config = dict(
    num_hidden_layers=25,
    hidden_size=384,
    num_attention_heads=6,
    num_key_value_heads=6,
    head_dim=64,
    intermediate_size=1152,
    vocab_size=16384,
    hidden_act='tanh_gelu',
    norm='rmsnorm',
    norm_place='pre',
    norm_eps=1e-06,
    positions='learned',
    qk_norm=False,
    attn_scale=0.125,
    bias='all',
    tie_word_embeddings=True,
    parallel_block=False,
    init='uniform',
    init_std_qkv=0.0201,
    init_std_o=0.00284,
    init_std_up=0.0201,
    init_std_down=0.00284,
    optimizer='adamw',
    learning_rate=0.000954,
    beta1=0.95,
    beta2=0.95,
    weight_decay=0.45,
    lr_head=0.00449,
    max_grad_norm=2.0,
    warmup_steps=237,
    schedule='wsd',
    decay_fraction=1.0,
    decay_shape='cos',
    final_lr_fraction=0.1,
    batch_tokens=[65536, 131072, 262144],
    max_seq_len=1024,
    doc_mask=True,
    train_tokens=845800000,
    max_steps=5705,
    dataset='wikipedia_en',
)
MLP neurons of a small language model. Each row is named by its layer, matrix (down: output weights) and neuron, and shows model dimensions 32-159. Each number is 200 + 30 x the weight over its row's rms, rounded and kept within 0 to 999.
After each neuron's rows, "fires before" lists the tokens most often just after its 100 highest values on Wikipedia text that the model never trained on. A number after a token or word is its count.

L21.down471,203,194,252,222,190,209,223,197,194,214,169,224,155,176,248,172,189,216,155,214,183,236,161,217,166,195,185,181,278,170,193,175,198,193,167,148,213,225,207,211,213,201,222,203,218,168,167,164,203,206,178,192,223,144,151,169,193,187,194,202,198,232,192,159,169,151,238,226,177,193,256,254,227,247,223,198,165,204,260,242,182,190,191,149,236,189,158,199,185,167,206,142,178,196,202,191,189,194,183,175,181,210,174,226,245,213,180,117,212,248,173,179,180,178,191,171,267,215,232,232,168,211,153,207,223,224,206,245
fires before: "2" 19, "3" 13, "7" 8, "c" 7, "1" 5, "4" 5

L22.down481,141,215,222,222,176,204,198,190,175,198,220,190,222,241,229,193,239,196,260,203,271,198,245,183,207,203,223,170,183,196,180,235,204,206,195,133,139,212,211,210,223,156,209,193,211,195,243,156,211,173,240,220,101,213,215,240,210,223,188,240,199,248,208,215,149,207,222,87,215,275,193,94,186,271,186,225,156,255,219,221,233,200,246,207,238,231,232,224,177,208,212,202,265,194,211,161,194,143,204,193,211,146,127,208,193,226,249,199,179,196,169,194,165,196,190,219,209,228,193,223,264,177,195,157,183,227,193,201
fires before: " in" 23, "." 16, "," 15, " and" 6, ".\n\n" 5

L21.down634,169,166,212,214,183,198,225,175,172,187,182,220,186,193,143,214,183,236,160,190,183,190,214,198,207,229,209,218,181,246,179,163,204,212,222,227,166,218,175,193,186,203,212,217,192,190,227,239,191,230,150,143,216,240,202,182,173,219,116,255,184,202,239,176,214,198,227,142,188,176,163,203,229,154,199,178,232,172,213,206,210,221,223,159,250,181,184,217,246,204,166,241,187,184,218,211,218,206,204,125,219,176,165,182,185,230,225,229,192,193,216,261,270,170,229,211,229,190,211,234,202,204,209,194,138,223,121,206
fires before: "0" 57, "9" 31

L22.down491,180,183,230,218,181,172,204,170,259,163,218,214,201,181,196,174,209,191,182,173,188,195,180,187,187,219,151,170,167,212,202,167,177,218,196,231,256,211,158,225,172,182,217,190,231,205,230,232,159,264,189,201,152,246,188,155,174,200,196,180,168,185,182,131,216,250,208,185,155,234,207,189,181,226,178,226,230,156,192,231,161,182,178,188,250,234,219,238,209,186,188,207,214,223,247,125,210,172,222,196,200,208,212,180,211,195,231,213,196,184,176,191,363,157,219,184,235,182,234,215,199,192,183,232,185,186,168,170
fires before: "|" 56, "2" 6

L21.down133,246,163,164,192,224,240,214,170,247,200,178,223,159,190,171,203,145,207,210,219,213,222,202,223,246,170,212,201,195,192,174,181,204,200,199,206,191,206,173,154,192,239,224,168,132,131,237,241,179,202,190,211,211,247,213,190,206,175,151,206,203,187,195,213,156,183,168,196,191,230,239,207,224,207,205,170,160,139,224,176,135,207,199,154,210,224,192,193,236,235,156,209,220,190,222,228,248,158,188,225,247,174,206,182,201,245,241,229,229,202,220,200,201,204,189,252,246,181,168,233,214,174,198,147,191,221,171,198
fires before: " " 43, "|" 4, " March" 4

L22.down871,157,177,258,182,172,200,200,179,259,196,260,216,194,221,210,233,186,246,174,192,172,172,228,162,202,191,207,193,169,197,234,123,160,192,186,189,160,253,176,138,218,227,222,210,227,184,182,213,176,168,169,214,212,244,182,237,166,203,179,153,150,210,213,195,198,178,224,195,224,265,220,213,159,230,196,180,213,180,204,255,151,223,162,192,207,194,85,153,216,210,137,176,182,220,233,199,196,170,205,235,180,182,150,205,158,234,243,220,190,216,188,183,255,214,210,204,223,175,232,215,190,190,179,200,240,274,202,196
fires before: "4" 42, "3" 16, "5" 15, "2" 8, "6" 5, "7" 4

L20.down363,235,203,208,196,182,165,261,171,217,226,221,182,227,282,228,191,197,211,196,162,222,212,202,212,186,232,208,151,139,118,181,230,190,182,184,194,205,262,146,198,227,170,204,205,177,171,191,189,173,192,219,163,246,224,227,208,214,221,230,171,199,184,156,199,217,216,226,190,229,272,188,191,162,221,226,160,233,220,193,228,203,217,227,193,204,169,211,234,240,210,180,210,215,188,157,157,203,189,232,202,181,159,171,180,182,190,221,193,199,173,168,168,207,223,242,214,260,230,238,209,112,213,189,139,129,189,182,205
fires before: "-" 38, "." 11, " in" 4, " by" 4, "0" 4

L20.down1108,230,197,235,211,220,189,211,206,224,161,191,207,202,169,231,202,158,227,193,156,217,231,196,193,265,253,200,202,144,215,205,208,201,243,203,145,243,251,240,194,158,216,202,186,196,127,194,222,210,168,193,184,217,217,214,192,150,198,195,152,184,238,193,242,164,189,195,201,165,210,230,144,136,195,204,185,238,170,230,191,161,204,188,223,239,214,219,239,226,168,174,198,202,161,215,158,184,192,186,263,236,181,216,157,205,193,233,168,210,213,197,234,268,147,210,257,175,129,206,188,182,166,194,172,200,212,238,185
fires before: " " 59, " the" 8, "2" 5

L22.down443,216,213,194,199,213,204,206,193,171,192,178,223,249,222,228,244,230,141,211,163,200,189,226,222,234,193,152,213,211,211,242,157,230,230,193,221,199,210,211,158,206,175,201,131,193,211,210,226,181,244,213,205,293,203,202,242,214,240,202,218,110,210,157,229,186,244,196,188,185,177,215,114,172,216,230,159,183,195,174,118,204,210,214,202,207,219,195,219,228,178,234,200,219,266,215,219,196,170,217,183,208,196,185,164,176,282,186,201,150,231,149,134,209,247,192,220,224,203,175,182,225,163,226,235,123,263,249,276
fires before: "," 25, "\n" 13, " (" 10, "\n\n" 7, " |" 6

L19.down249,199,215,202,167,181,215,139,252,193,187,193,181,171,257,200,192,203,223,206,202,177,250,229,221,219,193,225,250,208,244,170,229,202,231,224,199,191,254,174,209,184,170,198,152,143,248,169,194,204,222,204,222,175,216,222,210,195,201,229,177,227,217,151,232,169,216,157,161,205,150,211,160,213,153,193,229,189,201,186,147,168,263,221,203,290,209,237,225,235,241,175,220,212,228,233,249,253,183,207,208,210,195,215,156,170,230,199,203,232,184,250,220,222,189,159,224,202,238,256,220,228,178,165,162,182,208,205,162
fires before: " " 30, " |" 23, " (" 10, " and" 5

L22.down171,214,180,211,218,206,218,142,221,143,163,189,172,213,166,246,193,152,124,236,154,192,208,245,196,178,189,215,167,216,189,201,142,209,141,174,162,125,263,169,233,180,188,201,222,196,239,187,229,165,219,150,222,260,215,173,204,207,198,205,194,229,218,189,189,211,212,194,200,183,198,179,219,189,192,195,148,231,254,234,194,188,241,183,253,201,197,214,215,229,182,231,178,227,222,198,228,191,186,122,167,210,257,215,228,186,280,222,187,189,194,231,216,249,234,236,201,144,208,205,129,175,162,141,247,222,186,240,243
fires before: "–" 26, "9" 16, "8" 11, " –" 5, "-" 4

L20.down848,194,198,224,213,210,233,263,203,147,218,186,213,172,174,238,229,189,208,197,182,232,254,214,142,251,195,180,166,161,141,219,245,212,182,222,209,154,180,253,163,219,123,204,215,191,149,197,202,176,218,174,201,184,204,146,244,223,229,216,195,183,247,214,172,170,245,203,197,180,186,239,157,191,226,164,181,229,188,149,157,224,184,183,185,179,249,201,201,194,214,152,196,192,192,205,238,169,218,266,266,219,209,215,188,232,169,211,173,177,215,162,226,255,183,247,217,259,173,184,168,216,250,221,207,166,204,187,187
fires before: "1" 16, "2" 12, "-" 10, "6" 9, "3" 8, "4" 8

L21.down914,190,212,158,238,245,164,233,152,180,166,197,208,223,216,165,177,185,203,225,176,184,178,217,185,210,210,235,202,204,177,223,237,191,210,205,174,261,222,237,176,200,231,199,179,193,210,219,196,209,207,265,211,214,176,170,206,197,239,169,172,211,191,162,210,120,191,194,228,154,191,212,190,175,210,237,209,206,167,200,178,207,181,167,221,231,266,220,212,230,233,215,186,235,225,210,247,230,183,201,278,211,185,217,170,210,218,263,211,179,208,206,163,242,174,191,233,229,169,172,185,195,201,182,239,125,262,226,217
fires before: "1" 27, "2" 20, "," 9, " " 7, "3" 6, "4" 5

L21.down319,188,240,155,188,193,222,130,148,209,107,173,188,246,213,198,216,197,216,189,165,245,266,220,196,189,187,212,229,203,263,218,186,151,218,118,177,202,207,210,175,234,178,154,222,208,230,162,200,207,144,193,210,204,148,202,216,185,172,242,213,238,205,206,165,169,217,181,206,175,241,237,221,204,174,224,200,214,220,229,235,233,219,197,229,209,186,199,132,166,191,201,199,147,177,178,205,165,215,228,192,200,190,192,200,219,196,188,162,163,241,220,134,293,200,205,265,254,184,233,213,168,143,151,193,224,206,247,196
fires before: "2" 33, "1" 17, "3" 16, "4" 10, "5" 5, "6" 4

L21.down439,195,181,173,194,166,140,231,137,227,232,218,205,195,232,191,165,214,196,185,149,193,206,164,204,213,256,118,205,226,175,227,206,203,196,171,217,241,201,234,217,160,206,199,182,216,201,178,215,261,187,168,180,177,169,208,219,146,249,197,195,234,213,154,182,180,197,213,175,212,208,231,201,276,216,157,185,206,238,202,209,209,227,208,234,197,177,162,143,160,174,202,199,141,211,248,226,206,237,189,256,219,199,255,173,235,226,179,179,217,219,180,229,203,176,220,164,173,237,170,213,181,227,168,174,286,185,233,207
fires before: "6" 17, "7" 14, "5" 12, "4" 11, "8" 8

L10.down927,148,229,165,226,204,206,242,174,214,242,213,155,259,162,215,239,239,212,211,161,145,175,231,171,130,221,187,219,220,241,210,192,217,203,217,180,170,192,169,202,181,236,236,179,155,198,223,155,175,228,182,197,189,192,253,199,221,175,179,192,180,190,254,202,171,265,235,141,205,207,192,178,180,186,158,234,247,157,225,184,234,208,221,171,205,198,230,178,172,203,194,193,216,185,235,196,185,159,209,177,238,252,225,214,187,170,195,227,222,208,226,207,193,186,183,176,184,288,221,239,235,187,214,233,227,214,210,208
fires before: "-" 45, " (" 10, " |" 9, "\n" 7

L22.down632,213,211,269,215,193,237,268,178,176,180,237,210,204,179,163,211,201,175,222,130,176,223,276,240,218,206,210,169,187,171,264,146,228,183,226,167,206,223,191,224,206,175,189,147,171,211,219,144,194,220,186,219,134,222,174,234,200,243,230,179,215,242,207,182,171,251,223,184,212,196,248,213,244,229,166,174,173,160,163,225,246,200,181,199,211,166,155,201,205,149,193,178,224,199,198,168,182,210,190,237,199,246,210,207,218,211,219,199,204,170,207,174,193,205,227,208,179,195,202,186,237,214,186,218,188,177,260,235
fires before: "4" 26, "5" 24, "9" 5

L22.down348,185,171,225,209,149,275,250,195,234,236,234,259,197,169,177,230,195,195,223,227,167,231,246,188,176,166,182,199,196,170,168,146,206,211,230,241,183,228,192,192,180,208,180,187,207,196,244,239,224,257,251,101,224,229,169,168,199,223,189,182,192,237,256,205,170,157,220,203,128,197,198,206,256,163,225,139,187,212,173,181,210,213,254,115,203,223,183,183,210,216,185,231,218,178,210,179,150,196,222,143,245,143,185,160,212,190,196,215,165,176,155,210,290,173,153,187,234,183,155,194,218,174,158,201,225,207,182,192
fires before: "0" 50, " \"" 16

L20.down803,230,226,246,214,247,210,210,150,166,173,189,238,224,223,199,227,201,216,219,165,214,219,258,184,177,222,189,232,210,177,149,179,155,228,222,227,218,201,210,188,170,168,173,260,218,185,199,208,164,193,185,214,185,193,195,191,174,237,242,173,170,189,219,191,142,258,180,134,231,228,243,230,186,212,152,130,253,194,208,179,153,206,209,192,195,201,186,222,174,235,148,173,208,212,204,229,189,178,189,193,193,184,141,139,146,228,260,200,162,211,188,195,226,194,204,163,216,206,205,155,192,184,196,180,199,220,170,134
fires before: " to" 17, " of" 15, " as" 13, " by" 12, " in" 8, " with" 5

L19.down1008,197,172,202,226,160,189,236,235,178,242,220,206,213,168,193,97,176,245,204,214,182,208,167,200,214,192,192,272,187,205,179,260,221,189,174,120,194,220,218,210,220,202,225,197,271,213,164,218,166,171,261,201,169,164,176,219,160,184,209,191,166,224,193,169,189,179,214,153,207,233,205,173,265,152,234,241,157,181,206,191,124,194,122,222,204,228,138,164,174,173,202,212,196,217,196,220,163,176,243,221,217,217,241,204,229,190,196,215,155,169,199,183,241,185,205,229,225,199,135,267,112,241,217,205,227,192,184,196
fires before: "5" 20, "4" 20, "6" 16, "3" 14, "-" 8, "8" 5

L22.down288,191,204,200,234,206,190,229,216,190,208,185,227,160,149,198,197,209,199,155,228,214,181,193,208,177,248,166,149,206,219,209,210,191,170,210,247,230,229,182,220,168,189,183,187,184,176,255,185,218,257,173,166,233,235,185,205,183,213,182,188,154,174,223,193,183,192,196,214,159,179,204,191,182,199,156,180,227,146,231,165,182,194,253,169,230,244,195,223,211,198,232,212,215,200,209,213,225,215,187,202,220,169,213,177,189,208,187,216,198,188,181,198,364,167,209,206,202,168,171,202,222,208,214,191,213,200,182,184
fires before: "1" 21, "2" 16, "4" 8, "3" 8, "5" 6

L21.down415,222,214,180,201,173,118,154,196,260,177,156,128,188,211,197,209,218,195,210,159,213,229,194,199,230,199,179,219,218,208,230,235,186,220,223,184,200,208,165,233,209,214,224,202,182,189,208,173,172,236,220,164,215,215,264,202,229,241,180,227,218,209,185,197,158,207,166,191,186,240,177,150,234,157,181,182,182,203,226,175,193,222,260,189,200,183,178,139,214,170,214,157,273,221,157,146,210,205,214,269,188,203,240,160,194,229,196,198,159,255,172,224,323,219,160,210,184,239,199,206,202,184,181,194,220,172,229,181
fires before: " " 31, "|" 7, "lt" 5, " The" 4, " and" 4, " |\n" 4

L20.down451,172,236,148,206,204,205,208,125,177,142,185,195,203,203,218,192,224,199,190,225,224,234,227,170,227,180,107,236,196,274,184,128,171,224,204,196,184,222,168,186,187,203,176,184,222,197,203,182,181,194,161,204,200,254,198,200,199,247,196,188,225,186,183,193,177,223,224,179,199,219,212,151,191,214,220,177,150,227,248,164,175,211,208,215,266,153,197,171,163,233,185,185,216,160,196,222,268,226,170,145,192,217,205,185,187,161,210,191,233,239,189,162,248,191,166,237,172,184,275,260,152,253,159,189,191,196,199,179
fires before: "1" 35, "2" 21, "3" 14, "7" 12, "4" 5, "6" 5

L22.down376,193,193,204,256,197,178,203,209,157,172,189,219,197,211,151,206,183,198,196,214,209,217,194,226,219,173,190,171,191,134,194,163,152,191,218,220,221,192,230,159,178,151,209,188,177,161,200,226,164,151,211,164,178,202,152,227,273,190,167,189,228,182,221,241,176,160,229,174,236,193,158,231,168,156,237,233,192,191,258,187,236,159,187,183,193,147,186,154,207,200,188,154,202,212,203,193,279,149,160,187,213,168,227,200,199,205,215,153,233,237,205,206,162,200,156,235,217,188,121,222,140,167,185,209,185,214,178,164
fires before: " " 33, " the" 13, " a" 9, " (" 4

L22.down586,226,206,221,152,197,159,228,169,150,210,183,199,234,248,227,253,200,166,251,181,198,191,269,201,164,252,183,98,187,154,185,167,197,199,171,207,243,173,188,253,191,133,178,203,190,224,211,249,151,206,211,194,273,168,202,182,192,236,209,195,115,217,220,246,184,198,185,198,211,225,228,201,150,179,188,177,211,215,299,199,194,200,249,167,186,231,243,166,206,245,217,204,189,148,190,192,223,185,180,262,170,177,160,180,234,173,252,216,207,222,154,223,244,193,207,214,215,209,189,239,219,246,167,121,172,199,183,192
fires before: "," 18, " in" 14, " by" 9, "\n" 8, ")\n" 7, "." 6

L22.down166,210,194,127,204,180,153,173,206,190,177,146,191,198,200,209,165,178,225,228,183,252,173,298,210,207,189,204,159,186,137,224,206,171,205,232,198,217,187,219,178,158,206,227,253,176,164,203,205,229,184,121,89,155,205,156,252,146,244,200,202,175,250,218,192,192,156,190,185,179,198,220,256,185,146,192,194,201,176,230,154,189,169,219,180,207,213,180,184,180,180,185,191,230,216,186,187,217,171,196,229,191,148,231,201,144,196,231,236,202,163,206,192,294,172,236,181,193,105,180,175,171,196,190,192,196,206,241,190
fires before: "1" 47, "2" 22, " " 8, "," 4, " to" 4

L10.down106,203,203,229,272,189,216,212,177,244,207,203,167,137,191,190,217,141,199,225,226,168,242,188,205,192,173,241,218,164,226,222,224,160,190,242,217,191,305,218,225,196,194,213,187,216,170,193,251,202,178,188,172,202,311,216,211,202,175,197,141,240,200,210,231,183,132,189,161,219,211,183,201,144,238,227,192,205,165,230,186,204,201,197,183,223,226,176,173,202,265,189,217,183,204,250,217,253,210,170,202,201,230,183,244,226,157,177,229,193,186,183,233,232,209,187,154,207,177,213,202,203,167,205,164,209,204,212,203
fires before: " |" 18, "|" 17, "-" 13, "|---|---|\n" 6, " " 5

L21.down789,197,155,206,263,173,151,203,171,169,161,197,156,207,180,185,235,171,222,168,206,272,246,196,205,238,211,240,141,228,153,188,220,170,228,190,218,168,244,194,242,221,237,201,184,201,140,257,189,217,212,214,182,192,146,212,181,273,206,179,167,212,222,216,171,182,197,158,237,212,145,204,174,148,186,186,156,213,150,238,144,220,170,237,202,177,179,226,181,220,191,186,195,240,199,213,181,177,186,221,227,192,177,212,237,232,210,213,275,157,223,200,185,305,219,202,219,199,152,250,226,201,188,161,174,213,214,268,200
fires before: " " 70, "1" 4

L20.down734,155,199,213,129,227,225,252,146,193,171,202,237,271,210,146,154,216,184,188,199,199,232,167,230,205,190,225,172,225,171,184,217,163,169,202,222,183,199,267,204,195,185,172,211,178,181,195,149,187,205,214,239,165,207,125,220,195,149,229,213,199,187,247,213,227,212,253,222,213,194,203,170,184,161,153,181,248,152,197,170,213,180,263,237,212,163,190,222,201,206,160,186,220,240,225,230,208,194,187,198,209,202,195,151,200,130,202,115,183,221,159,199,215,228,184,227,226,173,188,182,155,148,183,159,151,194,143,166
fires before: "-" 41, " in" 13, " by" 11, " with" 5, " to" 4

L19.down37,198,260,204,260,265,223,249,185,222,129,175,168,136,246,189,233,221,182,237,145,180,207,157,234,183,190,160,156,195,207,209,203,216,186,244,201,176,193,171,188,147,168,157,221,189,206,270,203,201,205,179,139,193,193,201,182,162,198,183,188,160,266,238,193,192,229,218,233,121,200,216,249,142,225,269,152,206,224,182,173,235,199,203,189,203,202,208,172,180,215,219,172,256,209,184,181,195,198,155,200,198,196,179,180,159,167,216,213,194,201,229,164,298,189,199,225,238,210,180,210,243,230,193,257,192,206,248,170
fires before: "0" 26, "1" 25, "9" 6, "2" 6

L22.down812,131,177,203,188,175,213,185,231,221,191,159,146,199,150,167,191,210,152,251,205,170,190,202,236,198,202,159,223,147,184,182,106,176,207,235,235,251,171,210,189,171,184,170,211,192,174,209,179,175,181,228,150,259,227,219,205,170,192,133,199,219,233,217,152,137,170,228,201,199,182,160,172,226,141,217,203,171,173,219,138,212,190,223,162,196,206,192,219,232,166,203,215,207,206,197,242,206,185,130,240,250,160,183,211,213,239,181,250,189,235,192,236,290,218,189,223,238,185,153,192,168,133,175,182,210,277,170,252
fires before: "9" 22, "0" 22, " |" 6, "4" 6, "8" 4

L21.down782,139,178,220,229,231,183,154,179,206,200,208,239,205,236,229,237,189,183,205,190,157,230,199,171,154,205,164,242,201,201,162,153,178,224,207,200,257,241,185,189,202,186,182,209,234,238,222,190,248,175,259,211,182,220,166,180,159,214,200,151,197,194,195,188,213,178,183,213,206,232,200,239,195,221,192,248,151,179,151,199,201,256,186,213,223,218,167,184,194,175,194,153,225,190,170,196,136,184,190,263,178,240,179,193,184,206,167,169,208,182,150,209,377,237,210,191,187,178,212,188,181,232,244,196,205,182,212,230
fires before: "2" 21, "1" 17, "4" 15, "3" 6, "0" 5

L21.down389,179,208,201,165,181,199,246,191,172,160,229,210,240,160,247,193,225,165,155,214,198,207,226,204,231,213,151,196,149,202,246,171,164,181,208,220,221,247,185,215,233,256,239,178,219,192,200,240,215,221,196,217,237,201,169,204,191,240,214,143,163,182,189,189,193,198,205,214,217,172,193,174,190,210,187,189,220,159,190,276,204,236,189,100,185,191,240,208,201,252,174,169,190,254,205,233,206,189,194,215,211,209,224,192,168,212,271,242,192,191,208,184,221,225,230,204,207,205,134,185,224,211,188,205,233,165,265,199
fires before: " |" 36, "." 10, "8" 9, "9" 9, "5" 6

L21.down516,190,224,254,164,222,216,225,217,234,200,160,203,234,171,236,176,250,203,157,185,221,200,212,191,223,188,185,195,183,225,185,215,174,196,194,252,201,258,171,170,156,232,201,234,183,206,174,228,216,197,193,195,140,215,222,224,196,190,194,208,205,245,269,141,120,216,209,163,202,209,155,127,182,246,209,202,191,161,259,187,175,214,185,206,206,190,197,204,217,141,182,255,212,263,197,133,199,218,209,245,203,125,205,182,204,222,195,219,148,219,195,176,277,275,154,244,201,238,235,207,189,175,222,211,167,235,181,195
fires before: " " 47, " |" 6, "3" 5, " −" 4, "0" 4, "6" 4

L20.down80,226,203,121,231,201,213,228,187,152,208,201,244,194,199,227,222,184,170,223,198,196,261,243,211,201,205,154,168,183,184,195,164,227,212,211,237,251,226,198,229,225,185,189,214,190,226,185,238,158,200,203,181,206,194,162,254,212,231,231,196,198,160,185,172,172,268,206,210,166,237,260,171,201,184,171,179,176,223,176,216,217,192,212,204,154,214,154,105,149,198,188,189,220,193,210,159,204,187,155,200,160,208,181,187,191,205,262,159,107,206,236,190,245,122,217,224,222,192,215,176,217,227,208,199,156,173,128,173
fires before: "0" 25, " of" 16, " by" 6, "1" 5, "-in" 4, " in" 4

L20.down133,214,138,153,221,260,164,237,230,169,213,228,247,189,262,209,180,211,197,173,211,206,201,209,225,217,183,234,185,182,197,203,216,188,192,191,179,228,174,181,192,162,174,156,195,219,262,220,235,175,181,221,206,201,196,187,186,189,211,178,170,179,190,191,184,161,159,151,197,191,215,196,273,195,190,187,219,256,185,214,187,165,172,219,212,185,234,207,212,190,192,251,211,272,177,272,136,197,197,164,237,243,218,201,164,233,222,227,193,217,177,167,183,397,170,182,262,173,203,158,204,206,218,174,191,217,182,222,200
fires before: "|" 55, "==" 6, "He" 4, "In" 4, "===" 4

L20.down515,224,212,195,211,206,212,229,153,215,156,232,209,198,194,238,160,186,232,204,200,163,238,209,207,226,241,191,132,223,227,239,180,266,184,229,245,225,277,171,213,170,225,214,203,202,145,230,206,178,203,177,173,139,255,208,214,180,235,218,149,181,187,150,226,182,172,177,216,184,157,157,188,204,179,186,186,258,135,220,199,152,143,216,197,234,173,198,179,219,234,189,216,203,170,263,188,209,195,167,229,210,146,215,193,232,277,212,201,269,229,238,237,308,215,169,210,213,196,226,264,219,242,191,219,199,221,199,194
fires before: " " 66, " |" 17

L21.down589,194,210,153,156,230,193,260,178,171,137,223,188,184,184,202,195,192,225,190,188,195,176,267,221,172,193,222,159,213,149,229,194,194,166,201,235,168,221,194,206,179,194,247,173,191,208,208,161,197,209,212,196,296,181,229,263,186,234,231,175,161,237,212,232,193,214,215,182,217,216,191,196,203,210,234,167,184,148,230,155,215,189,224,176,186,216,159,194,259,183,184,213,201,196,194,194,257,205,246,178,217,176,178,184,214,199,201,186,148,220,229,214,244,219,266,180,208,173,147,183,229,185,231,204,164,198,196,116
fires before: "," 58, " the" 4, " |" 4

L22.down1126,219,232,210,209,225,206,236,160,199,198,204,207,230,212,199,220,186,193,253,175,175,171,243,216,190,235,181,205,165,190,206,182,194,215,228,161,203,278,198,227,177,246,235,133,211,216,202,196,187,190,136,228,290,230,188,280,165,260,152,213,168,231,250,208,197,196,211,250,177,241,205,211,133,202,228,142,181,150,186,223,209,190,268,144,197,164,189,185,301,219,107,191,194,233,190,210,155,194,276,193,195,233,200,223,181,183,201,207,209,211,225,238,189,240,185,148,237,228,200,196,224,176,199,206,206,178,241,228
fires before: "0" 84, "5" 8, "1" 4

L22.down1044,213,200,215,231,223,186,180,196,251,207,250,200,196,148,207,201,212,201,214,157,194,202,220,192,183,185,181,132,203,186,206,150,211,198,211,201,216,212,222,111,186,223,219,228,190,193,238,187,181,151,161,252,188,144,236,199,170,148,209,183,255,194,190,162,240,249,219,222,257,206,221,202,249,225,155,240,149,223,138,185,204,122,257,190,200,195,209,163,201,201,216,220,203,205,186,207,169,212,200,223,129,246,188,179,159,184,202,230,185,181,203,245,213,192,264,196,250,187,180,222,192,200,222,179,181,155,190,220
fires before: "0" 26, "1" 20, "2" 9, "4" 5, "8" 4

L20.down1054,190,174,178,210,222,211,224,216,189,188,180,218,162,215,193,169,187,210,226,178,199,225,218,190,171,185,180,158,203,171,160,205,217,187,185,168,221,175,203,217,179,152,179,229,201,186,199,223,180,216,222,141,169,178,211,223,271,180,210,182,184,193,175,229,188,167,246,220,181,204,199,276,182,214,175,193,252,214,193,150,172,153,203,204,189,214,197,167,212,222,208,162,222,173,127,194,226,279,180,209,219,191,199,155,200,175,200,168,253,207,229,187,0,223,180,184,191,184,216,187,213,225,208,179,190,215,194,159
fires before: " " 32, " the" 23

L20.down941,204,187,153,176,245,242,210,249,264,169,174,246,147,187,194,196,145,185,171,199,254,216,130,190,188,231,216,221,239,210,204,254,161,184,171,183,230,253,228,212,200,239,181,188,214,239,204,196,193,196,222,233,181,264,195,218,167,196,248,185,204,201,205,222,198,171,203,195,236,208,201,259,229,176,188,209,205,218,153,225,244,155,148,169,154,182,213,196,201,176,251,192,181,206,243,216,164,213,198,201,201,160,258,199,178,215,172,216,177,246,218,166,214,199,201,171,165,211,228,248,149,229,181,227,228,180,207,213
fires before: "1" 19, "2" 16, "3" 11, "4" 9, "7" 9, "0" 8

L22.down767,227,171,190,146,257,180,222,200,200,172,203,203,212,213,194,232,182,225,156,153,184,222,227,203,203,202,203,132,185,176,164,185,174,202,164,171,212,248,199,182,201,158,214,186,206,206,201,206,144,184,209,231,155,205,204,186,161,182,238,192,197,234,212,189,209,178,188,146,230,252,172,248,207,223,158,215,267,206,194,167,222,197,257,151,191,234,205,214,147,198,209,161,163,224,221,201,222,208,220,257,163,210,179,205,238,196,208,158,168,245,200,231,286,186,226,199,205,198,216,165,207,215,212,175,181,189,187,224
fires before: " in" 23, " by" 19, " to" 11, " on" 7, " as" 7, " with" 5

L21.down616,249,170,194,218,236,240,199,189,211,177,201,203,205,195,236,268,156,168,174,210,175,224,256,170,204,178,166,141,222,187,183,191,189,179,230,216,225,192,254,185,170,176,192,166,219,163,204,218,189,162,132,165,231,193,195,227,185,235,199,212,183,202,192,166,188,158,166,193,281,210,212,233,151,222,189,196,185,166,249,197,194,192,183,141,177,203,180,190,181,172,203,225,202,185,219,184,176,207,200,178,233,204,233,217,186,182,213,247,207,181,159,265,178,179,230,213,119,195,215,251,238,179,258,170,237,240,188,216
fires before: " " 83, " of" 6

L21.down163,154,210,220,190,244,221,232,185,164,190,255,206,241,218,209,246,166,201,177,230,192,201,246,238,187,263,188,174,233,164,185,228,196,240,211,237,220,241,193,155,155,168,231,207,191,269,230,234,240,173,204,175,216,209,92,189,167,197,162,197,223,190,190,182,194,198,218,147,193,233,163,234,177,210,197,180,206,143,185,211,198,192,228,165,221,194,153,243,294,189,201,251,190,201,203,207,206,129,189,155,223,198,199,177,130,220,231,230,200,155,215,205,168,193,222,166,183,203,170,191,221,249,219,163,202,206,177,188
fires before: "0" 63, "," 10

L22.down738,207,175,221,153,177,169,223,182,200,244,182,203,189,163,181,209,191,178,245,193,169,194,161,194,189,181,224,244,231,197,210,222,236,178,186,183,178,255,244,233,166,186,191,186,260,192,170,151,205,212,242,197,175,170,177,206,221,242,209,181,180,202,206,199,231,192,187,242,188,211,252,267,236,212,215,255,138,232,188,189,251,188,153,184,247,214,192,198,205,201,164,203,193,192,191,211,153,213,209,252,178,239,196,239,235,171,166,181,165,263,209,195,169,221,207,188,252,178,201,251,225,204,137,209,219,213,185,213
fires before: "4" 52, "5" 20, "3" 18, "2" 4

L8.down995,182,191,165,204,199,193,253,209,218,212,163,174,196,178,197,208,190,195,200,219,203,186,192,162,168,198,164,210,236,210,217,199,158,203,196,211,188,177,189,223,156,217,228,181,180,172,211,181,205,182,204,133,223,230,205,190,212,181,203,161,206,230,205,227,183,184,134,189,224,214,178,210,164,111,190,189,240,151,239,220,207,234,213,187,200,159,282,172,170,172,248,159,179,179,224,212,190,207,203,209,266,167,221,208,187,189,216,230,147,236,173,220,212,176,185,170,209,147,173,238,177,251,207,193,202,234,202,228
fires before: " " 40, " (" 25